MLP neurons of a small language model. Each row is named by its layer, matrix (gate and up: input weights) and neuron, and shows model dimensions 0-159. Each number is 128 + 24 x the weight over its row's rms, rounded and kept within 0 to 255. Numbers have three digits each. A neuron's up and down rows have the sign that makes its largest values positive.
After each neuron's rows, "fires on" lists the tokens most often at its 100 highest values on Wikipedia text that the model never trained on.

L2.gate637:125128116143119122131069155180144163134109108120117125128135149122107108125160160073118170143141116142146124148117103153107172112127147192133164134121095176124099137140082105123138155129122076086114125125103132092120150151138096139155127128134132152138093104126090122125076125128169151152123137099109127118134114126144145176130120104129158097101141108144106151116110103119154162098130153132106176142110081147145168102117122142118145133155140147123153087059142124126074121143133136
L2.up637:135125166155129119119068135161132136141110115139112119121128183107105086159131138064113167168135099136122109137134085158129188122137127188143153121114115143086113138097086122135143156122125077094136104111115112097136121147132090135124110146130139150120111095097098109146069155099165156150107149126108141116137124121155134158152108104133156088099130112123117137134099094118140149135118158140103165153111095138124185112117143154120141124150114135110156089090172138137116120154117134
fires on: " some", " many", " several", " more", "stant", " other"

L2.gate190:140105153125138094092114115157120138087122140162135145115117119151095149130103136111103102132147110155117102154123086090110140109160119106119080120116152133160170102128158096126165093174151147140123170065108122163111101129151083142118139107100127124133135148164117141093153128159166087122115080134135120131121099125169142142116112064109116149180109120114122141101137176103132184128110129140111117112080106165117130094172102125145143137126117090117143101130143143101110122130127121
L2.up190:145110127125144112113128097123133101126109125165137159124115117149127123121116118138119107124143113151117118149133085121119154090116115108107079106120154133151142091140132097154152109151168168138151159093130134202117113166148076150112136106134166108149111112163145163115156141135161071106132083152149137123159111148162161148133123079107131144155101117120130157102139161108096163156141136123096134079075114175164120078146111148132146128136089109109137095150149129088125120122107144
fires on: "\n\n", ")\n\n", "ain", "ial", "0", "se"

L2.gate579:137127119135108117120162123146110096116145152155131094145073139139148147134103075118114126109116163148104145091112156102089128065117152124113152138165129129121167098146152124117137108126126106083120163084125107177160143107106118103115140091130114132099096147096127125133074108113147155139125126127116144065061122159134118131115125150134138151155102142126165166108130149163111158153124085117133146135109132129171121104131109091145147120115091098109115146122137176137147112127185150
L2.up579:132127131152104094134154152152156137121112137169098117123079135174156165121109112107160138117132165120118115129146116125107133078102161137133165133159114115106138108126149115104139084135084103068119141089162101156147111095125110106083129151144159112077124139101136136125135109133137160117131172143165152099103086156126129117096116147142109165116117119148152147130133105128101141172113128155119175157126093120187141127159124106123134142137123128097103122161116137122092131096188171
fires on: ":", ")", " |", "ing", "ed", "0"

L2.gate484:111129115116130103112125133176128125134125101144101138118131099174127085131112097177077139120140142169127112115141173112141123089162147108102085102116075123146136147124136123082134157141060152139159156133162148067139174109113155118140168132109138145130133155157169136097173100144097133108122156125086113104121141112145108140129141125116121104133155097136103106111122143148151145105130117121096135147097188147163086121127127130111107127086107137109144082118101145136129103097139118
L2.up484:113083120149137135122132135109142129097109082150091172142103107146134160128139093161108077123143126152132131118148149140127136112112127068126123095117099151133147101113146119105133159131064163142141161128112148112123162151130100129129133142094126161160145143159134106098172111131108112111119161155064165104099132104143116119144160105108126097113167152126101117131128126151136158125117085166086172140122163133119081088123132153134169131115119097123118085119064146136142158125135113
fires on: "ation", ".", "6", " was", "ed"

L7.gate121:128157140148117144144156137133140160085121100106102089172195092149160152147120111119117117147134127159154197132113124149137090112105114101137119114136125125153118120155121089144125122148137124118130088134134112139107154112130140076143074183163148168133092121163129120122113114117078108094124182115123094101139129121111135151108113107128138135128143139127126093083175131141060160119158164099141144152092092107148138110135143159121114129140091147146087116126155126132140133106128139
L7.up121:142157116135150085107123144161121149072131132135121102142176107151121134111133088152099135126119116125182150128132156121111120160132112102092183099123089135131129110153114121139147127180111185154095082126136155079108121140148128166104158183125116142134124146095139149143154120106115078126113134086145131157141137103132160122109084130184110137135135122117149084142168155146106154096123125114158079139115130156118121143114118130123110152095108191132119119103123166153140138126124120
fires on: " ", "ic"

L6.gate409:163142136116111080108160147102119137112116107171130128135137167147115096172133122113116126132134166125126173099167087135135127126087139156129107163140143114099113100105138105126144106101128143094118176160126158129138104123103202084092159134139112050162133127101100138179104157116129156127107129126138154097160121140167102107119118154143110158150126188139148109113094147146151147127139118125149108157103111119127097126151115116125106113160100130107146114132112125127159091127087144
L6.up409:097129146118087140166156119154108157091120082125146121085152127103121113157163136150069135149120156151146156145133130164154110161136103151121109147121127160140132135103161159164147120134109117113170126127115155111175084110067101135103141120113140085170148134072114147133132130080117163129090115141143127108142141122186113157098148123137146158158136123092150157118096175153118144085154131149119120112130150139109155102139120135136134141155123159142147109126131140094168162097131113
fires on: " and", ",", " me", "a", "o"

L7.gate116:131159173166161101124143073160136136085128105135120132109134153119109142162144138103134103176116162144128105121129176139151153125153084134088139134170147138108102141155128137160099141102141123098119150107152111128140114099120168114143135171102142136115157128107134166121115074113152169146123135117171171146110127110082111116179146140167131148170139164161107161110156113153117158132174127094111137117123146125130138127144155134136180123110124137180148129161149162113115117103113109
L7.up116:134130125127146083156081138151148111122145118131118125088132120133126123161120147136091126169144143107151108115136149097160142114135110138141163163130134145108114072164121156130145171131151070086068120155141127145174156113142134093140158154136120100095102141125074132156157122147116133161110117084165152179123106120065089117127142115116078144116125102140117124110121099148122159127138156111190159157107157139125135154142151168172138120128131103115146133123140104138133127120111151
fires on: ",", " "

L7.gate61:103184108168143122104145139157124136126163143133106105125084107146169120090111148131181120157122109167138080126136189118139149102159135082118076139124109126132115130111076114086150152132110144084116138162138160084114096132112123088140118109156142135100146119153093143116121129168070113151102122139143181109143155129121128129130137104094100110124112109122098109129102123106126120122097138119167107136094132118161157120146147115101087126129137161112089114107128132134139125130184154
L7.up61:143099104143134111191133144144128145153174107133111146162131127142119113148142068116157155153154093133089117135096119154168165146145143099137141117155119127161169108096127145155139104141097140120105140152182120124133145114140128213097139120116166119129108145140116172137087141086121158138097165171120141121128153085138147169122111136118118110102105140131176141142136114145124099109137122099150125141128128151149130128116155093172137128130119101133153086166090104127150172144124150
fires on: " be", " se", "se", "w"

L8.gate89:147093082167100108105141130111161131146121113113060150141149115136111097083172139079142101099134123092106129137107161091117138135125132131130109113104107124146108110118115112139084103119135139122133123106110109113139194114145127161118126107133160135119106123098101092104177151146178145168075170091114100136163139090126116096134130079142166099122093096137148118153125145163144172147135106126094118143117150115137108137126155171071117111129129123145149123122145129145109117134126115
L8.up89:143113134134147165132166118094142130139146134168119124131155109112135133172142148127162133105113153140101079140118124122126118117095113180137122128127103087166143092126142096114113117138162107151121176144104132127139138127122149157172134143171111114114100129139128111127128116114118143112105098106162137099130151152176145166173126111129171137177121141137115193118115097143134121157096149085110111102165139115125159113151141107059092108128155102100120112141164142099111177146149074
fires on: " pl", "L", " l", "pl", "R", "n"

L8.gate56:122126140161170142134134169178157109135152117123102083144124112086122139090080154111145135076119161193108086149167115113139140184130124124180151162154138143166109121130156118144131136109144103137113121163121126134134174113177127148153134107095136111093107138111110170122082106121144131127084108137112134122123141133145087085120121129196107132124129095126110124105153139134121118114113143140119096140109119142100159170154138157142137147132110110100144083122090125130155121153122139
L8.up56:136124121123128156133151167142171155161140135108113097175132123115155162081059123177150125100088142164131138134107154135099122147112112120105117123156151146151144132134138105055128163148104134111122129117145149158124098098144126116145166133143108145115121140133111156114141155149110163153153134145150076141103117129113118124100192117136127098154116096109122107126117138132178155130152159142155095133116075098110152150136067124092116091110135111101139137109100113135139152161145158
fires on: " be", "ly", "ively", " been", "0", " as"

L2.gate402:115180144192132153144141146144132095082137140093108086135115138136148154144169126108137108112160147102161150103131132127103127120113179124116164158135098132130070117080117125099101118142102119118139109105099134114115169149107143106127131113157078107133138118134176139115106109145103144103143112163128114116115183114133159092120086139164148118148129162082152157145138107156100082124121132119143119143142094159141128166127145140174145133142081139105125109120150095165129130121171132
L2.up402:110144113139142166137122096110092125106092133120105119164181117099085150164139135099152151161093144110123199160137153126146164137092132116137113152101124173161144177117118131119127159124128130151131132139138142128136133143143114137092156121122154112116125158116096155131115123146105116122144099121106144131136192105137107084145142117101131094129189158090107139106098157170100076121114103072120082130104127126154144101122111153121134149107127124079110111127093131118125108102163145
fires on: " early", "Early", " late", " born", " main", " mid"

L8.gate238:117158152160100155119123133126141165090130143129153143136122177162145132150100122153119176080137117143120101110115107118108083120142127144106151135114098107116119117150110152113139171102099126117114149147114119093125123141111118135124170138162122129133149121164168099131137127130144158162150146080124109126072133130146080122152138143102112130143122133086168068126132167144093102172164123131115162144135128115096096076155154119165122087131180128137126135130083142103171095150139093
L8.up238:107091167128135146136104126156136120104136141140121121158104144150132162146154099114129130130087117151142101126124114137126106114148147164115101142130090111157105126134126127085161138104078136118113133171117117121144110115131093170150154119131149141157125129144137138091160112097108135132166163076131115137194181162119124135175087143109139164172169093111079142087122095089116143176105127146174117125120144133128101074117178126143117118123147136110178096149137127129129145143124133
fires on: " per", "h", " one", " an", "per", " a"

L7.gate602:089169141119121126143165171133129168116113133147128129157124117085117097119113097132126167120107115163126108109164148173121139125150115146106150137153072127154111105167122145172116166120082117120102135132162152106132121133159120131114123111091144099099110118137107159146084153118187089092104115154145134111112151126109115105112142106135126123131118126107186119100146107146112166135133133135103108162145113159131134181120155145197092162169130101158123122123125104155154162111094137
L7.up602:111155114105143143120090127159082183103139140126156131152152141118139126117124146099156143174119107175149150118114131121131198147146145118183141127127095095111091109167168143125111133114129118131094096151131151112109102100156144075124153118129128125082106145124121117135089178120105138138130170104131111100095133117136105123128127082140116110073125120129119123171116158131125130161104153180164103103158113121114146166157123111095080134161129141130132127132110111105084135118139161
fires on: "ly", " more", " to", " not", " be", "ore"

L2.gate505:135169123158156148132113179162153120153102108110106157159112129118102128127167096147123102101116153126172143129122155149140107096097122134139111151105125130145100132099112147152105118134110091118110095082123091143160105112155123134124096094115117142118162124085134093142094129154139152082161146175109092099158131107130123069143120122118129123114155125090140153122120129130086140141104115144078133114131100100177130149103135149140141096106160123123192100108115162172101117107166141
L2.up505:126148145151143157158110213170135124154113139136125156160143119120121125114155100128134125134115149129181147102131119109106120101111122130126145147098140156154104142092138122165125131125116090108120115090151137113167097124164114110146102104109141129110164101104147125134093122183145165083160139181103074117149148097129103091137120119118126160144138117105137150152115113116105125136118115148079148123143119121155115128107125114151128102116168158117183104129092138164072111091173117
fires on: " life", "out", " born", "Early", "ID", " killed"

L7.gate212:147075148128126124130145102129145150146139142145120133111141089124116109163074137083077117136086097177118122109138139166124151167098119114156147143157106123148125102120121139066172141141133122101107134159113129101160146123121113153115153115132100105142154125153141175116147095131128134126133125140094148105138141174107118133155144105180159109138137138155137141114062127109103216126124160157149111106123146126121115148140117118083106122146108161116139112161178139151123131152141145
L7.up212:117115163137142126155135088112124142107100131153135110143117102127173105147129122125107108155108129196121150129084117123116168155098100115106155085143138160111188119133142146119124138098142073123088127137141139128155099117092127126149129141088138071148128133100158111143088094085129096136134093128111118120134127127161113186153129127157149118138148138134113119128101117051174155105132139132130111138096146089112148135135103133082110141147151151110101089101122101142142091137146155
fires on: "ly", " very", " most", " and", "o", " so"

L7.gate444:096132150111121112140123126165109116121163133162151139119120132121171115136174162133098081151119118140119130137120148110138178130102158135129105152086138153115103124150136140149122093153127132154137140115136098070092152148154137099148137148090149119140164133122115126145111123085098157163127156165142060064145107147103102128096187113116121114141139161132090158153102112137132149128166110123106166141116158125114115072143148107146139130145099131134135079108113172109105083129117138
L7.up444:147146209136121134145145129148108118066123151152118138094155122101120138141124117090095102173093154097174108161139147102128135130111166147128168125117126114143111040143094168133120127153138126104123127116122123115129114138109150124106113100155132123097106130172138120179150118130150110141155134119131104113107107164156123125086103146167148140085184117135134159150169133147145166118114132096123134127130083173144113116122149112140094151134133087137122112128142150134117121083116126
fires on: ",", "rack", "al", "ional", "ass", "z"

L2.gate262:136121154115091109111097096133122187110116161067116107120117116153096184126141109147147095140136114105119126154154149200154137101136105116124143108151136152148170138175099099113106104130171161118131131145085114123114137044119130124119122114133138145118139139148121176160157115129144142116137136142105173133154158146122135092153161080122091121163117121135129126120105131106136140157128115126088136105133151125138136121163078131125133098099134113143116114185130109110098113139139087
L2.up262:138129139098091102113101111148108185119123130119117158086130118186106150112125136159127111088152134143133107128138120145159119136107118150123128130138142144150179120177102102111073145142146172115156107143109117140112127057121133148154133092134110130182164133169110151159141126144161114114120102135140132144135122135125139131152149113126055122141079124110140175110088130136159154166106098123118113129141158101137101138156071162110153121075141113152128136144148155139097133135118142
fires on: "|", "9", "\n\n", ")\n\n", "ic"

L6.gate184:137132159131145137103114117177148135125129153126089141120138119130118110116143132097152141117105158118139082097105114143135156140121151122107150155126069114110113122094097111133135124113127119076103125127107128127137078088103156133146122147164093101173110136143098117168059117128150137151156123137134093124128104109109144128114116088110156094154093132107078177101088112129132116117134123125087170146088129133103186180134149167124127138141120139143143073122139132162112086153107106
L6.up184:127114117129113121119091159160109114120120103166143132117179093192092125087173175133170156149104123129140111134100108125096173154127169127146115136154119153086133152149142123174180127168145118100142147119129117096150153154153109126126165126131156141142095125142135158159120131150121119141134113099138107134152148073114109110115173077116123127156135115110124124170119147132135157093123124127105134135125117125136165084153104133089105121128148147096116099087134174093148143103117084
fires on: " some", " many", " most", "ome", " several", "any"

L2.gate2:142143110126161096118172098126109119172116125150171112096121147131153127145117108129138121158122131136095154103126147130121138067068109165108109161169119098133130104091119135151106100137144164163108115131095090121160171115157137133159112143110160134145125140099146134117075089131112114111150130095112119143133100130143158120157156155126195134155116171144119158098120125163106115091108144130171165127157131119114140119119119077121071119101117108152142165121154105131124115166117144
L2.up2:156144120118162129117144093117136122128095095173162115117101122103141151140108092116142170148121121119095121115094147129144109084059118153117142143164104086097087096094116138139128085138152137141144097101107152150186145127139113089114136111118105163130138089097130148121112123098130103114110121120119107118122114141142159129133109133110152137127130146135107135130121102168101078131136152137202153143140098080110139121109111095133088094096139116125110171108188142134162108145134155
fires on: " in", "In", " km", "==", "===="

L2.gate298:134181148132104134135110136120158095161127120100168161096126104104108157159130142134079147107166136101111139160112127150129165139142165132123153103095126131105125180135119068120158167170159123140153129122144157145145109135147147121123122088096125102129148154147149103172158081126120046132152125072097097109127087146137129157121099099114128154122146140119091136139104154101127123115141117107143155101154090145151132158163120128133134105130155142104169136116136120128154145095135115
L2.up298:119160139130084154136109114125158098174124101101165158110125084093099146155136148161075152127158131100114144171143110160105140113155155120124151092102139152103112183127127070125167146168176134148151121119144158127158102120127143106116125086103126093139141165134140109142163086129117039142151103108110115118129095117132120150115099087128125156112141156126116143166116149106122139119143130118140136097146123140152145151159111132123144111118168134099167135120126125117146135109107098
fires on: " act", "oup", " attack", " Hen", " Class", " typ"

L5.gate371:068148150116141157102154125115139146156182133136131124132141124093119079095075155104176151128147104121091135109133120131145180158112145118165156159162052110117108116048096165137122127140148147120138127148106143134098122158103104129140124123131100116108142151114122150144101138142132131132152124098121116155120149125130084116122112120168141107159158130122110135111115134133098181136164127157100129142161153160155136114124123125121132142130067132128072116140121126111113080125134109
L5.up371:087153138100145110157175089140136131130134143112130085100182097129145090109142171138151103119108092124085079130106131180153127132112149156084086163120132139123143136111073116146100122114107161114136192119136116139141139143130068146092124170127113123118168121128130121117131153139121145155121139161131137140119137123121135108146126090161115143144122172153156084109140087134142139110121130104177132142116142158087138166114136132099132151154103141131120102166113088087103118118142110
fires on: " ", "2"

L2.gate448:115119118121159118141092182145111138124127103122084138137136124168102153161141110122109088137158126130165127127100114122089129120198115135148115141181134137136151092115086120138131130143142105085140109099123125152172115138162111104159096125154133154146122153087122150100118099144168167110118139144088124180104107123132095128150116134134039141140124141145125153075123131152091145161150103131146153111150094124131137084130113161142146112129098154149128120138116137139153104107169152
L2.up448:098154149159116157178122130109164100104122124116117160090106119116087113128108126150119141094095116137140119118126155138115124069094183119108153126067152130100160081145128138148109172104069102110094135124122100127153114099112114078136135117143190109148143149111132132152138104114147105152124183130119168089121125134113156159122124125124153109153109130114167123111126094182146091118088120102124137162109136139146101145102159110152139106105110129126119146096126118141128131129163156
fires on: ":", "ing", " "

L8.gate365:142097141154102150117154150149107103169117116094133132182142102141141112176110136127139132151107114142132145142127113154137138106114147155129130170168134095103120110143159128081094145147162135136073123156098114117100161144115119125167161146083143106135127099153121110150101101113122112153128092057105113171125135112143103157124128094118140100143115118128102081124095133110143156089111104122098110141092065099163103121094121100121110131146124117096086110139108142161153110162105131
L8.up365:091118142146110082141170084134124105122123165118133141125121136104089099130147145110153118146092160121153082136165155159183131150111106180115118108107117125145163126106112163088150147108088162168099119100145153144176130115161121147133126138171141137123111167107088111087129130090126124148131132119148138127151158159103111120127114108139105122150135100161090122108128092090150121101138104145147144158116146113114121116132139114173142121150162144098173119113100118121095186096168117
fires on: " an"

L5.gate306:086141099103111143150120124138149111132124153130157133134118126057162118117122119117116144124122123152143160188149150133115172080145098122116150161108134150109155178127112136148117137118110117165158141112163093088130115139132131127112153118120169133152133116113117134126080133116132147080145096157136114132179114154127097124163126145081093167108114131117170126135113167108111063120125173174134127163127127103145117109142127099123147134129095135133096124152100157118068148169125093
L5.up306:099170160126113132093160158138097121150120133098148133140137100084072135108156102121103132121141148119127124172085113118147128157094130158129109124118133180134100111169109141122147134148101109110139156089152108129136153108144128169135108112145140122108096136121112140123141121147107132137137152130094146139094108102097113166095145073079192119121096157120141140118105154126083169147101162061126153116147135138136097097180106103154121121107136115122095087119130131120115167104128134
fires on: "n", "end", "v", "b", "en"

L2.gate150:117138158118110151160147087093153119137115117110181122131127143144143144148144119143181099127124145128133129120121150100135128119121146099148120132126127113125110141118137085156137121141123123090132128155106161124160099045196119091107135134121083152097110118118130133155097082117127093129105107107093121166085132116116137100095146121133104126159180128138119174103089084150108121151115116134108121107148173098127090150118143117145125125140091156109089068145169162133109126144119149
L2.up150:157122101115112130160102150124161136109111137123120132127137121145138183148143123157159163123069102126150103178096139114087106159171127162115112157088120151102117073111093067107113132181162170113105142101088116132169165126158132180113129143148082170102117101137104138102139114128127097128172139147140106150138139133131137153146108127114114143101114110108149118131138151144105144088094123165166140116094159133134128155140110128103104123125103156148132131103107118135094100146130114
fires on: " Gl", " Al", " cor", " gl", " ro", "Al"

L5.gate124:117134129120138106112124064120153110092134139149103105079101103153157116130154134097169096098120124147129140177118178138115152133109128129118123161117093140112125155114112128102147145169118103140079153153094137126088192134120105093114118116085121156102109096125097130150108101085148140148133142129117143109107128080163128089118171166130175125123115152157130082122117142153105135099127095148119094128119167150140122148112163143167144151114115098103102138119104107105139117118082138
L5.up124:078146106114104133140131130116160156095108138170097150140162123144173119136152138098216116117083118160151092130114152131114149146130126145094145146111116100132118154138086125131132149139130112120102118139109121118111123133124100087111101129085125141097111102155118106136133098130144158085178148161151143159144133094123105102136170173148146171121097125147133124139096133135117128071095104129116154126151133160100089128158118136144130143123076134126103138104140078076094133108127121
fires on: ".\"", "\".", ".\"\n\n", " ", " influ", "\","

L5.gate67:129173110138131110100166169164155085120171143101082127096154111130131103151121115113153098129119133150120091127183148127091129115108103087124122124103105124140121106153188125130121067117125109141166120148187112107124118142088125116109094172122130093111144128164124133172108121086117133152115129123131129133143096133116147118146130137133129160142161133135115106119108161114127122104118163199141096138124094138114154111113134144089088166145150147107104107148120138099116075091119118
L5.up67:095164090153139123134125123130116163104129122123080160101172129140123069151146101140133138097123124147139164121126162146154154152162135104162157157149120121144113166098099121162158070136132080113115105133122110094141164149114132173112144123146134091164147092129127105172104100119125136116140122127146144106112170095131100123124080126169129122145103087111133107150143168101108104110150083167162116139137121079151137130131157120162121182146140112096117136138162113124118147130112106
fires on: " and", " to", " or"

L6.gate128:097183116143121126147122139138128121147180098080116179146128103130097079109161096127143114082133182113127098173137123109166146124076131128126128118195155138091119115102142117123101148132104138115157118129139115110080122132136161142074120094159155155096099132133124131141131131094093150161131113137122080130124142118144129144111101177104149104124107116100128129129142099159150126157116124089076136129132119114169158140149134114110108138146116111111117099127183121168140127141136116
L6.up128:115141094121138111144127166128159139124162124143145156119156112154138143114132130106142168134147108104096161165106146130122132108136124159099077181182093156143126133116095123154111139156099169153105144144101135165114130145148113150098150158174119138139108107147086141120107097156110174107143111159130175132125140148133103116142142080132104090109117134172168146142168092152152084106153148155098113111091146097146158155125115120067123133141091118119104125148130098147117137136159131
fires on: " ", " that", " |", "3", "le"

L8.gate582:119115109169059145143131113138108137150134109111106164144155123118101174129176160115102083119089117132123111130151111100094109139116181106144111130150118098151141131163139153081114156119162132150090109163122139112106149143123152146131150080114148075130129142149144154113111144131135142155096139104119096164163106154104091157098103125127121133143113104146159117186142104076163123153141137147138134109111122132140167142121120129134082107151130102092159181112095138102122121144106119
L8.up582:119102148161186102201130155132154152140114095091126127142133127136118137129136131102153085087096159091152121124129113146086111152172152159180093182125156116113128109100103156147151101101124146122115089130118149142114131143168105101118102140127140099139124124142127081112100172082173150154108109083119122138074146131148134124112135167146140124149146149145139140138171083125171134145130107143091135096107129150145134129111131131129126141160144119116130103158128144142110131151170132
fires on: " an", " An", "An", "ot"

L6.gate277:111153134121122114162077167143131124155117143128105163085139149132113148112098131137155124088161134195127098140133109126138136104139104143138085079130105130127116126148151106151098119143168125140126071120148158077127135101118127163145096072143137132113155145122136154137063131108110110099163106103169125166108121137087130148124124173131113117150138142162112101116109130096127096105106114134124100120145111095148117139122147152113074123144110171108130171148109119122136115120184093
L6.up277:107132093137135123092083116138144123106111110107129109134107125139160101093078112163153115111114133118118147101159150095105116178145132147178188140137123109109132102107185115135140128127120132179084073130116135088080142109127138110082133160151126168173137121161150117145179137141113089130118114155154149111109126116113139105109147128161144124094140148098168117131129148104155135125135123130113154152117088151112148137147165099181108108118113094139114106136115174138104135145147156
fires on: "0", " to", "ock"

L2.gate417:131103072083155163120108092141131145136111143130124159137134080114109141182158143117114116134170109149138138082118129106114173144108101127183096169122134159119145151164144081110151136121165083136103139124115136156095161151142141139148110121123118121136143166129150137148134114134131108135127100106156131155134103126142102128139155108109120162167114084125135124143126155139176177114110144149141192086123140104113158164121134160123138098119168159113113138172146175132134139107097112
L2.up417:088127133117121170140126105137132109105128143119127121098089106137091089175134138141152140152140126115153126098096183150120163151127130098155121170125088197158107115121146093135138138077158115141127156130095133180180100143127143138176133153122174103157136146103133114153132105137165141171115100166153137117130120147109144109115136154174111158123138125057117140110137133115125170130125104112135153097153137107147148178128102135113147117124161137106120111163140127139160125099109123
fires on: ","

L6.gate475:168140094138135101125133143105130113153170098145128189148113126121135142113165094105073139168103170148155122162162119104113135107110135150148153114122156153162140130094141128168126120168146121126065133107126149113153117148096124148132148153114190104134142166170106149127118138136141126124114122135147125141102121124165126123151146102161124160117159147147128116161146137115110113146096153127185185155118143119126126158128157147180149141138115151125180097120124141143074138107105163
L6.up475:117124122152124130117123140100116122151155137164136119083138121163117114167157107130113121201124134124117103092124155125117142152179143165154149098133117146117134124136118145127114184114128160086153113149158099135151117149091151104126153121154133141127113134091103139121130141124125130171135133152105155156156138118120140130107144083110088123119074138129097135180155112134148137135095103151151128134130099103153183154184091160169144070099140116140174116119107137139117107088081124
fires on: " and", ",", " in"

L2.gate603:133077121102172153116170098132140127102120164138121135147139103167157156140151144118123121134119138127134153090126135117108174132126117108171126157163143137165124139116159131137142144125148113150085159137129148122137180149152150074131101133148098117138144143154122128129127118090094125142128119081191088153165091096102135152120148131142124132117094150121182147111160102172171129130099164135144175127159160106122141122127135136135128070114167123141119167142126145086109135081116106
L2.up603:123081137095145150132174109145167125121148163143088152153147143158117151130174123130116114127126107105123149119099109114117161120153080099137124178107151157173102150101163135145154170103133139156103155141147134149155135147178151081116104091129109111138135143149111105131125129089120157133137098126179127146154114090070127140115130127150139122106135136142159131137183137134174153144109148127115169117167159109138162148131143153141154105119173084161144127127140175111120129103126107
fires on: ","

L8.gate329:109089105157133112102120095171162154129080133125122100138171117135176146158126113127151164109111118127094123145137177075109103121118124120095157155147132107113119135130137064164129111110134127175122105141106093067124150094155121112127112141156096102128074091137132136108100154128130131151107158113128093153142116157119102154117129135110113119139122134153096098155135113124108158042120150145114146135149133098153147122107120123130127144105085164102118139121172108127159107129138149
L8.up329:119129107119139124103109128139122123145131105098134116143148106142137138092106109132131173091113144136146137134126109130106115125156113084112107153082123132123139179153106110121110125089117149099155116118140126128079158118144123139138130161098154103125103103105107078112167110148130127140106127098153117139110135138152113129113087105099083167103080156160141128156149140184102166125092117120079124112093141126079178156090167076083102130115132186083130144133143120132116155162121121
fires on: "i", "n", "li", "ic", "p", "ap"

L2.gate449:093116136180123140095117145166146126081143064127120097084064128129125107080100118136121090110129157162138089123103140131127144140120112115142121136136104135157117144054149138110122121134108083090127106126137119101113083094130137133107139147128126143122139115142156126132105137117131179084128143139093134136172133130173166113126112083091173118136109132127107102139141157136106090115126146159127129155102139100178123147154169144142128089133113163111107146111117103129155097134103140
L2.up449:146148107147120142105186116176147156135114117156157119078100120142122116107130112150149090106099175154110094134108157098146133103154140138132132141126116102108097152108109144119131092123144103080118105088148127148106103089150140145118139132172170171109139104110152142126085138119128175095142133126137109069156145121151117111114096072109165118135094126107148138127105132110160096111131130079159094137085105081103113153110142144119124119112118138121093136142144106126173113089133131
fires on: " be", " water", " sk", " long", " land"

L2.gate370:122107132135140130154078154116150123147111088099136128139148085104119164136110155126178150113115136125173145128140082147138175133117157111147125113106163115109164168156166070126158119122142134145151141101139138096184106132168090154122116096100147111085155081104126147148113135140126103091166119119122169143144132170111108106105128111158113120107135138146137119134101104092155125153125124103161110113136120167124145113135121114148143090126173131171117153162092144080109141089118122
L2.up370:137116126137153126153100154137160122149099095099143116139159088118115155150105122131174157106101117130168140119150085134115176131124156099139131114120156128109175174167143089115145126149150124171114140107133143112183109133156101144121107100092151115111142082102104140145120129123142078084168116133142171147150147159091101097098115108170100130105136139127150132135110130077129128144134117102146103142125123168120145112117124118147123096122158151189104144127091150092103146083118114
fires on: " season", " Division", " Class", " class", "oup", "5"

L5.gate198:125143120127087128146134116104115115122123139157100078118125117145085077138127155131113136131143108109106097169119111167133149134113163153126118162167135081140136102112177094104092131137141144140145140104138117134128124110165100154157171110137121099126104103136152097091183152129120109143145152135141075087134170117168145139153130156107108106142139172133137170106080149132101118132119098122084122135152164163148135121099142144083118136158099157139137131143120100157135126075095163
L5.up198:113125126122151133098149128104136108142104124122099114177150124147117115141112121115114095142103131152103142105139086159143096160107093112154106109178144109153161130120106108115083137117194120129138164134111172180116127110119108142104115085093105121139122163151129155103125106114136092124123129110111148109066154136162126170099126143124134190108168132128131105108157113138133112130131105117084129139116108119176130089177129134118141080093129122119130144135065092155090130100113131
fires on: ".", "x", " ", "em", "ed", "ge"

L2.gate570:115135101104111095151140116144085166146120096099126102122151142092130161094126166165080141158115094153094102167125111116126118102118141133171151075143110096164141150135138108141135123115096134141162154138116108086095166134112098136141169104111148093115111146140095144102117127170153088129174116137134155131142151084151103146123157128124189121117096115146101123180163143107185124092112127109129127115128129122133137134156130144111165127128121126147125168146078144127131145105152105
L2.up570:104135122091123105139119105105139102110115099074139091132146140111134143154105133110159100152100132109122107138098123084145120140144139136163148121124125116119142150106143087126123114131120128117133154136137095070107148113145113122146155149179057136117155119168069117102148121173145108116133099116164152130129117116100124096098160137125148148143090135118140112155126125172147110124128139111151173124092200141144111140181109114135142181123143108159134154152103185138144088138140107
fires on: "0"